config.yaml
n_head: 3
rope_fraction: 1.0
attn_scale: 0.125
tie_embeddings: false
init_std_o: 0.0
lr: 0.00261
beta2: 0.98
warmup_steps: 281
seq_len: 1024
doc_mask: true
MLP neurons of a small language model. Each row is named by its layer, matrix (down: output weights) and neuron, and shows model dimensions 64-159. Each number is 500 + 25 x the weight over its row's rms, rounded and kept within 0 to 999. Numbers have three digits each. A neuron's up and down rows have the sign that makes its largest values positive.
A block is one neuron, or neurons of one layer that tend to fire together. Before each block is what it responds to, as a language model described it from the Wikipedia text at the highest values.

Description: Field/activity nouns
L9.down32:460506513497514501524532444508517462513509520479514530508488535533518469495498480450494522511466550522511480504491515508536508507470556492511484484480509486519514572488479477468508513477483479516461512535498515511529486533469538500482504501534481506500497528486491456540520501499532485438

Description: Mid-word pieces and semicolons
L3.down70:484484570515498535497487558523510483512488533490548501503489452495526476536467428537443502507475489534497496524524482534503470510454514480504514503485465523480489496523510510473510498471466502533459450510551523510489498486511468507447502518520495488502517463549529491460514512503451481488
L3.down93:552502515505497479480523530500508464546545463479554493498453546468482536519499502538478479537471533475530512474527502499504480498474524467495506482489520481559510506517528476497452483489494491509491453453557519517515494501497488482535512489518510518470482574459484479476534527494510493507
L3.down230:471493477483501513538525487489473508485492506510528518529493494523494555502467490462526524482546506521493509526464500509493472532490542477497517511486463522531477493499551556519501479525516439468480488459511494502496501495508490501519508513539512480475513511512500486489505460468454475474
L3.down235:506485514521517482494533462514513491495488509512533532491518509510472472525522505577450518517503470528504471499519512454506532472505510513467478470489488485471483513473512493452479495531476478472472485406480486493529538533458496500541518483490525453503470504549527537554514531511506493491

Description: Date boundary tokens
L7.down11:456558469555478482495503503520470511514483506466540515481476497516511468471527495499466544551505500490492480496486481547522502487525475420486524497477510508496535476504499508526484498495503499508518521521527405466507484529544484485489491494506510477526507494475509483509497510504496482495
L7.down37:520488527544484504487482518499495501435535493524498498502488494470528518501474489481505472491516454475487495492472466508455518439443457491498499530507463475554498458498505485498513506503516487507555483515518502478507499491500511501487509485490478516452496526483475458486490497557491470555
L7.down104:505533489513507488486449486515514504469486518545526474534476498512506494481520490516493547484484525517464462504510534492539480489521472485493498459493514526463514493480478524528504487552504464528512528458516444507527469479510477487507483479530516500483458468531529565505490518556510529522
L7.down193:474462492495505519485516493459465506510450488481513525516495501504462464552496528466498503500501497507521555502548527522481487469559445499502493541523530500479524519523528499456522480478515497518489509463512468482521524489525442506515508537479507510510497487489486498448486495493443509521

Description: Second piece after initials
L3.down34:487511502502494511487516530522457489472482478513500486448521507515503498497547528490503487498497482506480545515475520516515496516510520500486504483497496541536521502526494477564512465504507487503520468456472498578512491503511519505424506504541519483501496473488507501459509493545478537507
L3.down87:465498534511501491512455524472483525510444520503508515453522534528515502506531521504497472503463478531502504525491484523502487506512478481450541478507532485533487513501516534477496548514500539533517495494511489506505517460524504481490469527478491498477503556491486462493482522515507494505
L3.down171:497458490466482465476492515480504506468522455504476501512493537506509567479502475517487481508509475495501480475503564511506466582504505499473504544505504454499514529496518514534507490523519548509521499495522451512449505522475520479516482521476492480520497537534538502469513520452499468479
L3.down378:484496498493497473467528484477467507450521471460510508496480506456491510509558508445551518460522467493464485490514489563538497502503454497516493509500487511491482557515507509489536506478528459488516552449456503513517450504485548502520523454484501461523498560508539493522494535505465510504

Description: Year final digit
L3.down30:535531529443507505498499538540504492466486482557456513512518480450495487552510491463512469471537506488502450510503452513494519529509497510493485511439524522529554486503517472533516493465430475519470491457516537507536519532524482507538517458497499497467538532505502504529484520501509478479
L3.down184:503573497511448484501475532483511498458439546519529468482486488477494495482513499504470493501523525467483492482466467477495477472490478501514517526461539509525513488551470497544494525500523480466459488473470519511533549477485478483483518482494477477490527498495472481507499529526550471496
L3.down218:487492508489463496482479461522496511479486458484503496495505462501489486507501576524547470516522505501472475499499432506507551475495467478515502462501498509486496489524460481492495524489529499491482523488496460483518480542475484462479570494509520510479486490496502465496519488526536466486
L3.down362:504524492556469491528498495553490478483502478481465499517498468517454488478506538514454481548545491483481496501469480506497519538476492489527485500469527523499537501525511486491493512486511478504507463503483484483494522523533515481473481486527499537466467497505533513510528486537498492501

Description: Year final digit
L9.down212:491470480500519508506524497542454480509471538528504481518482470502494460551519508535562480495525506513498480487496515528537507488482475484539495450480492522449518492503458477462506539506494512525502489503511506508506511480497475499526500495505518506512485478499470474501464542513487443502

Description: Compass direction words
L3.down47:447550520459486508530484548488504516510477466481502453540502484520513508490497490517502470502525484489511509471496453507532525455505485486522514517505552534508485512595510481537520519477517498528500488495478509482491471496527523533489473518514493504528534547438513478477478511511481485501
L3.down229:513516456504548534491456491505526543483457503508491510446487502463497520503486501509504509488482494442501510446516481516482544482540526517484547473488513523522519482498491511481470525525489550485487503506450486482512491501517458460529537501519443488524489496498497543544500507518510488478
L3.down234:518491496492456478463474507523483487489532504491520527487502512471495522548439530504498499525551477509504518463525518519457482522505464487509538467479473534542490492499530494476479490449511507505492498499492486511538489526478480492475564480498469484491529495477527484520490490475511481495
L3.down379:509509479491503517440538506494500499550520492503477519481478531488541491507458461516512552490528518484478511494496527542524518518518467485472527479495469483486467532499517499495463499455513517475518540466469497524514527538474527525505503495530469455534474487520517489501481487511483511519

Description: Word-final completion pieces
L3.down4:457526495524481501488490509497490517510489510476517478505524523496535450475494508492512473494475529484575505490538536484532473515539506476474515557465495485448462521487511467523514527530506472501476516469475467532494482463468503522515500483488503492553482517502537524487487518509524508498
L3.down123:491488493496509522504513531513501534459509477491516508454509495484522468524453538509475482481519526518494498515496499474499531484517550490493508515504492516515483496464499462488445456507516530488494545530496512500544484503466508532505485479500500500532508425520466500520508495522505465542
L3.down258:512505474491503473535490518529478493513508494519528463477466489475524501471484537521500507518483528498476499523477497483542472475509486471465511480521485494474482502526443528490545507438520516487520512495466509497490470484481504490518501506494485548480476506461494543513500483479487476554
L3.down373:546480488511491498461492520549518483478524464475496499519494480470491506500525504524510478489509496462438487526499480509514517495514496492494449496483468472476520498529475464514466482505487480496510502494481472535499542530467517496510568478514509494502515456491544497514507522532550486497

Description: Mid-word subword fragments
L7.down77:466494488487471483506426494512521523465508526494497493465494514514500448510517525549510562566491535509502501446486457538470512504482495515518511462497498483525485526467487506508499485505475485521537505448473488476508510524518521532500485488525482486497518494500488539529489462494520489562
L7.down285:483448516458528481470531509534553484471493511487489510482527495514523497489480482507502484505523557502476532465455500530499493471501458495486505484499488499481480547466480469515513517516485485503490532504500531478500468505489527514482496501501522502459492454503524483541462491499500489540
L7.down288:510498510511476469454495431483496498495519514497492484521547467533499485492497529497500488508487536501537476489459486532479464509463497526446531520485501492524555527474512481519491477495482535509479491536461494529499469528506487470497491496508478500508504488516495482509519509452493510504
L7.down333:509545487536508438517520469491496456498493505446466494526484508514508513500491471524497504507512515529496506491526460533516505523545531469502517525488428506501493481498535485514485470468561479494482504511452546502493506502475483479459503446479493532517479461517480508551517482531437481524

Description: Capital letters inside acronyms
L9.down296:496497519482491558495478477469459475496507489459500531501489511478514473513480493532511492550489536506464475515493513548492512476492460469491449494547484483482513502493445528492513470521505451524477517490485503504514465491539539487523488478489514483527518530474481499481472533466466495511

Description: Noun-completing suffixes
L3.down82:448543476488498510510489528458547514486487502476555487499499531491501493510457508469549464513500520480493473471487516458512559478502496492503485512486508491491476530544500518454449532489480517496500479518502476498491467494519495449537453478489509483472539444488478460499465496524479554502
L3.down155:497495491509469468488499476496501516508499493455516478517530473536510487500506479476480521518506510498476485509470466541476498524487462508496515468472496488491489496516521520521487588485537518474475467485495484493493483499499506488531487485527446496489479486484506468514547453505505499522
L3.down162:473480472524474491505515504533506528507479521500513485496519487528525496498508510498519488551494533484491473552478447531456510485460513499516506503480546514503508540508475522465518506471526487457486466481475451466506469496493486449509533515507481510493484532458507460522498487444482544456
L3.down347:478477464503495511484540515504536500493498474513522497484499523496500506538500446502454509530495499489510497486505505541464489518488482534462517487512515507536481517484486482491508490464475456505479502516500509530483464513524496511521488519517445513484519478463476439511511440489459486504

Description: Word-initial M/W fragments
L9.down270:502497516443475515448524497541508450469499505526525506522519492470504496474483499507427515517491463464475491494470485482495478498465502476514479553506499465461511474508518477465517518497490468508452499478484516517510460528478486479477487506530528530505526462455508526494503451514511483502

Description: Mid-word verb stems
L9.down295:502498512496445529457499482546460475482526533461499512500511520490542489485540516495543491453487454513442488485525494507466509488527487471511469487492510475480448521486519505469491483486551491515459502517517504489460453451475510487488515549495485519527500552488530469485534473501505528512